MLP neurons of a small language model. Each row is named by its layer, matrix (down: output weights) and neuron, and shows model dimensions 0-95. Each number is 128 + 24 x the weight over its row's rms, rounded and kept within 0 to 255. Numbers have three digits each.
A block is one neuron, or neurons of one layer that tend to fire together. After each block is what it responds to, as a language model described it from the Wikipedia text at the highest values.

L7.down304:179154116119099087105149084144108139153138133156148130137142107109158130122115102141165131172126150109109133104124106117121110143174116178149089115154091136140124149177116142129116144153156104107108110143161127154145151144156130136105112129116159080125152105141131118153151085113136109118
Description: Final word piece completing an adjective or modifier split across tokens, just before its noun: independ-ent, unimped-ed, o-ther, instrument-al.

L7.down329:143126090146130147104104139135206091151122126176136136136144123108137116128110105151129098148165122149083122090146118126112139126108137161108114135125151152136124086113132154165132163113150144106122118149126112083110179117134131075104127130163146147122146152170108128146129151111144143132
Description: Final word-piece that completes a quantity or determiner word just before its noun, such as the ends of several, some, three, these, "number of".

L10.down25:131125160169149152131104101158149110133144130125159114132158094113131120098161157107102157120168156108129139111113144127119122127136157126142114116125104144041102100124116186118137128103195088111115147088120159111104160137126108115109072153149123111151153120120125131159136092128088119145
L10.down245:192143137108112163136089120184079104129163091130115104157130146116131120134141108131138087121127133167158128097146122111126117114094140128130128153143178129120098134042124110081139125135120102071118145111100128134085154130107099140166138111144131114142109101146133070103170138103137102154
L10.down268:091129113148095138116128144102099106116119141174137096113130116138112159130155166132120095104145142129124147143139160117121105166111133140170150076149118133137114131159136112115107069115141111144125127153122114160116083162120169114152114137177116074135079143144127144152111122155115111133
L10.down332:110136141157173140108113145136116170133125170144085141161111120128118145141182161127121105163135142151133088131106087133114135126095130127138117098111116091100153131110186123124161094101140133071167101173112122098138132116143111139098136150098143099142110136090127113113117097156132121135
Description: Final word-piece completing a quantifier or partitive word before "of" or a noun, e.g. each, one, most, any, three; also mid-word fragments.

L10.down39:112111117114104115137137072112153123127091150161119127085151090154126163129146121105144102146113128105168109110104150093135125085163156130145126114121142117166109107134112130166145111127160108139107164164139099118146155140128123129093126088107140120109114100135174148148137089124154154147
L10.down111:105110131116135110143152114103086144168143170118100067139135130121146086121142108120145158148165131160138151145145126109182107172148108168129106116092144117132144118162137136104106127152119097079136112135091132155120145143110107102181139102145142116148138136148119126160147154177125172094
L10.down162:136127123157119117146089108136087140109105128177145101137077109152112158127120188151102115115102116134123129123131118113103119114113124107114129107202127101131123103123122123106114105124123154140097116131065196095099121143123127075128099113133162115132123183162124130104141127145131167160
L10.down250:119103115143158131116186117093122163151165181115120128130101122128129119143127133142148116122157127132113103159152157114125099120105113132144137095105073125114120163167109129123139121142111122129165115162102122105155139125112107142120098103127118100142142135157092123125142134171132116124
Description: Short pieces inside or at the end of words split into several tokens, strongest for the r in February, also me-as-ures, ex-ec-uted, n-ot.

L10.down44:146103104162155092136108115100138114159165089143127097129118126131125122158100130145150089150137116104131121147137169164137111118105161064151091126145097105124146117164059129084140113139192135169133124138093116136081124104124113127169177068122189102122110153135142116103130128159101134160
L10.down244:134106176151095167130146097136181182118105089078191131153153162146112133104081116135147152087112139145108128140102097114129112121114125095088174127143142152125104090111092134117137093140144177104135125108090130097173152114095145098124137131119128123167150145115105105121105152097150114200
L10.down402:119093128142157103123126132134157098131119120107100134126123123083154134131071142115098161147152122103136167131143111128127132096134140121141105108082117144148141146116101115163131143115116121135178141114153115123155161122099153092135112101136134147126140158125117069127106104138139090183
L10.down472:145129107115117147078108109087193117164120170130118134099112127101143096108112111112129167128124106127140149129101120096118158094119131158124178141136137111159087123128116172144127081103125096125150154115100127150143139140103117052108099137136141160128134176117137127116134134131087135222
Description: Closing == or === markers ending Wikipedia section headings (e.g. ==Flora==, === Women ===), plus some periods or table pipes ending a line.

L7.down145:126084119110107167087088141103093084152114106186087150104148118121120142145143098167124151153142113117104129109165146137173103158170116085113102128109131127081151162110101162115117125133125102112137132119154127135095107163103136145174144158107101198146131097128130132138084101152116149166
Description: Last piece of a word split into fragments, usually a plural or noun ending before a modifier, e.g. peop|le who, writing|s, contrac|t with.

L4.down121:132098071135182101137165123164147120116143130159098124123117107145128130115145086163119118105096155105148134097151175137178145111142124093156128154139134099156107130115094099138159079134118083139157108097111110110115151194114127141147147127180104106166090136120122135163124115143124065122
L4.down328:100114111089100164121173152141083112146116135133145181168163126117160108131100147125118120150142114086178094110140119137158148125145139097088143174074070141102132129166129106134082120125147116127132116114110127135159144138106123065142146157105099099138130138166096130104124093124147131107
L4.down356:130114155126110162109129135138088165175065140150169131151145124117091125140115110131073120126160130084066125108143123140109153135118123131161150129157102171129092145113129116126118126129153122085123140140177120152090141168078146106113132137144179153116145159164117133102113122096134187171
L4.down395:103117135100124125106126122148150121103151134146155128113188108130138148122114110120129130135122154134170126150172157127133154187133107118172107099100148151146147135143079152152156123114175135105139138088098153142127170138110146131154095141116127091137170128165100122147117082147156176108
Description: Short word pieces right after a word's first letters, strongest on ub in published and public, also av in wave, ag in pager.

L10.down62:093130125142104119105124154130166132125140165086169179063144123115166153096147114172161119136133145133122079135134110135132080079156139152135140135109123138149110131132128147136152123149121100117114137136108158116180108103140120115131152185130108087130101157148140205136118120151134166182
L10.down115:143127114079109143096155130098114137152130182157108160115132165108115152142156135107104139100113112144124133137121116127123113112148115154149160086083109106105119102135111150119117096156128128127150103119117133117124161111117145151127132144087178143158133122117153103133154160119133132067
L10.down209:085102129146123108133133108097083125130126090118157171149110087131140146119133131142143146141102162127122087123131152139141180118144116144128175144137133105113099172132120149152143131123150127139123103093132117135090115109130103104163149179112160106135157122129139140136171149137126107107
L10.down444:174119151116137133105103105134123119155117151128096106130133145083113124143155121141163109137101127090112174176146094140127101102118163124141145151139121095107130155127091144136119138109124138107145104102151103098130150152071143112148128107168136136146153121130127098114129119141148118182
Description: Final piece of a word split across tokens, usually an adjective or number right before a noun, e.g. tempor|ary, perman|ent, anti|-, 55|th.

L4.down133:142103124136130126094148107150158098132107122142115129127122146149127118114176140102131152122072129125118147142127128147102136105106119120125114123129093155132142061091119149146128158139058118089140136094131172080140128153168164142153123156088135110117131101169130098124129165118116102173
L4.down221:103084135139162160131117129101158141166116134169164111120142183132138145086127106112123118104170090093151124120139105139110125134145108127118174106096139116094147134095112128150156153146113139124112139110135136125104173132136110094100143119126135151155109128117167133155111116172149110168
L4.down347:108113102159164116136120128147157100079143127145157104173146109169165115124105183121182156142152134184158140145104137128144162099123102140122160111148124118123131122136153178078160138095110110118098125095122131128157071105141135116154182096148145087146128146118134112133071122120168108164
L4.down411:094086195146175135125140166131072162159134147162146133132098103144109108172113078136170141148069130106130157156137133113110115111169106152117127155107167169169128134095076115126132113200137106117111132097132093127177143132151112156077081135103123143139097117131162099109111153153105105158
Description: The closing == or === of Wikipedia section headings such as ==Life==, ==Career==, ===Types===, plus scattered word-final fragments in names and words.

L10.down3:126146121146133165132133123123108133148123127151103108093124128134100147138132103131143106159148090159121132128114107122118119122202138127122168110120162104097142136118095137154161160128126124107162085109148135110122140128121119130156153134133185082112116140117134116135139148122154102119
L10.down173:136165159115131139144116167128180143124153155078141104113111102101126155104180155133170154142115178161162090116136120159165128125139104135088139109132143105082152122112139096160138160144101161152131122133133108102122171112158128155109122121146128082144084120161133148069108143145115105102
L10.down377:119104123110122138150148166158128115086116125149135115118098109131140156125113114136127119110122119158086126165132112093129147157141170157108127118185137153130150128131128148161136115120082119151121150163152177152129141136187133137109102124164119146109126158149109097117132138143096138083
L10.down419:144114145105115150127094100106138079111129169119127114128121150128134153138120171125112146094148114144109152136152134090130127106114128133101105112172126138130142103098146163137141113146151150144145131140119110096117159105091099063137163133128152129155074117150155128166112152129147110129
Description: Final subword piece completing a word mid-phrase, especially in section headings and noun compounds, such as care|er finals, Rac|e Records, Libr|ary archivist.

L4.down48:105156136092141103110154150126131088100076141143092159130160158118132094144094132162116119136116113127101125127154117153130137134130099119103144134130114186145131132141099105168126186121160119156127116182182170114138123094144137105123151114103135152135112122105126117142111152155106136116
L4.down150:127120135146118149130116128142116086093164144154129108117156108157162119083128131132137135085167127138165090091153118146130078127119139117194140154102111134148152143103115163125150103131077131149086166122118160117167136153131139112165113140172117161137126117143115137147124125123106139115
L4.down390:176119126128122110134134095147106068124108137126073113163152169139147137115175127128113134103109072100088151109095128129092125124125145128113113122135160144087111141151136108113085112105146159142162141165148115154140119110156158093107149177116129123165126153147124145148167158130183102150
L4.down436:157115123103074121152129105082104135136131119131121109152130158135151174117111106134156131157165145108150133136141141131126166116134097129141127106191098152117137138139155105164165126112125108164196163138101157168121104128142154098134151100118166119164161173093108088126137121132139115134
Description: Apostrophes in contractions and possessives such as It's, We're, didn't, and Tom's, plus some mid-word fragments like Fed-er-al and resid-ent-s.

L7.down245:135116106087110102113126118085117145114139105121127161184144147149088083107123124140124134116124132094139125148097162142140142073133120091082116117134140098145119088106112103153147106134184126123123122097118080101150113160080150151061123160123170124116153131143180145143113142150154125137
Description: Short second pieces (er, el, or, ed) of words split into tiny chunks, mostly names like Mueller, Guerrero, Morgan, also Medical, freedom.

L4.down40:148135119165142138096142131105144144117134141114148114123101084140137111160122103122076136090091145156117131152116106126148146157134120137126162103088150093127121080133129103129153099143124130120163125102137136113111181152130141108130152101131145128180087143132117072156128144150098086151
L4.down45:136149110128179137139093132136113158131115099106134118125161086132164124132156126087132173136098103138098116163101078119150148126110113085116154143157140114125124117086150142133147124148125125118159080134122133134143167132124162124107147118110132086150164148140100134187140134151162112127
L4.down63:155102078114122107104156107097121134087143126109148100117157128126157153110124123101149126134119164118139163135128118168152136122157100150104138184116110150127151074127148124203128129175105126103123155124125106084090130139153097112119147146139143101140155119103133089166103105163140123172
L4.down244:152135141126117162114108114156117099114113119158104111140100103116156171131098141156142136145100161081148158148146125122092144153111120144092091122187113055130118114133089109150159136136154088128119152104104158128089146102165104133147174123156075105107092118116108126114127122143127126129
Description: Word-internal vowel fragments, mostly "ou" and "or", split off after one consonant, as in w-ou-ld, Y-ou-th, n-or-th, w-or-ld.

L7.down316:139143130112144084092110130126125108093125184125097104128116120163116119124108116122134137156153107159096123171132137135076116136116129104109096110145123083144163142091147127131122133143108121132108139115137116142127113143115088091186095092121137107140102132142131141153114097154136101151
Description: Final subword piece that completes a split word, often a modifier before its noun (hocke-y player, act-ing debut, contrac-t with); also table-row-closing | and heading ==.

L10.down143:118089131125170135099134139120093148148141128105123131145128113130107161154128155138136142138134153152151109097152110152146138131123139110112109106152119121099109135119151093139059099106118133108092135105090147145146103131071053162143125137108124112134083114101127111120147136136149156113
L10.down206:157108100127110099131139133116124131134111141098120126124152145122137136132136101133108136117105132120115170083078168174156103132146126179119122119144141121069143145161126110126112092169124123135121142114168115151092139123118115119126123128126169126135131131199130098115148148151146164155
L10.down338:130112106115112118154079181153121146150136143102164095086116084169122116117094107137148125151111101120139107133088160140150094157129155160145050128125128142169122160075116111150098160171139139125076075165103130087119130154145134098135111113123164145123112108133096156132113120168133160097
L10.down479:127063151108118112128157128101154193094103146137134133133065138138105142109145140083156102134137149173133144151146141121098097127164124146127100109132165132148148156149137129129159115115153093154106153137166122147136125144157073098126111149123123105147112103127138128119114100113081130187
Description: Word-piece tokens inside proper names, mostly the first letter or early fragment of a name, as in San D-iego, St. P-et-ersburg, Tom B-oyd.

L4.down250:133168156120105144085133130133121084153106127157136155081114129119156158118132138098121142113130102139151133153153124146139120143150128094145174134134160078114079098150191112078129141066178103159137105130088113133124097132118136118135137120096100113154101140124152117132098068162105118076
L4.down281:170149136129130159115152118128092112141107096161140158122131099141141111130134092118094119112152131171132087123151100138161122146094127101122135108109145133130127125216116164132102122123130131161132116133141110124088116141107142131144165124095111155124108135151131139116141167138095112146
L4.down312:108107078125147113126111140117139138138160120147161135106129116155187152110148140146150103088142120126139095115114145174146083129194109133131136165140168088126112142139144085179105115106096099157119144136119107130112172142152125086152153121134131098117126119159158101157134166136152132146
L4.down478:156121091101128124116115135119070104111142103133130106145135149145146174093133145121136118136157113144123123133148120123170123152131103122163178131117077122108136148144126164112121121149183098116103135142100108087114133091135140166172131098138125124113103127119133139085121128166131120140
Description: Final piece of a word split into subword tokens, mostly "on" as in televisi-on, divisi-on, regi-on, seas-on; also closing "==" of section headings.

L4.down79:113116088124168100114121094147141139091173132138103081120127140128140137173118186130134106090131126111165142096162144121117100153169111158118117142125137150166154131101122131143107155103115113146118109167102122153110150114130119133081116121093145146153084148146120101119110184177111102130
L4.down272:117113099142126116091114123106149139098086114134136103103153120100114135147087134122131171114140093099132129119107083078148136133135152157110125120119098169128134127121149166120124101174092155110099153166122158137102112144080140110128119099082147147097158099140126115184161149107152133138
L4.down473:122124169150143138150121117106100157085123120135170094161106136161170107114133130103131121147158157119103174110136128126167137143137124125112143097096111098149163099093121122136161121155134139125098114114147139138116137081128097121142146086105151140139120132142111124118162110151134148100
L4.down490:130120134111184145122101126106152127120130140122166132125136148114094164158074131152098097117093132147103129127124109093159124141132147181099197121106127109146102091116145068127136161114109171066128150105116150133110157090118115108108170132124149132132142131155105146158098153156155165097
Description: Short word-internal pieces right after a word's first letters, mostly in names, such as Ale-p-po, H-ap-oel, B-ro-ok, H-ist-ory, or word-final e in whose/more.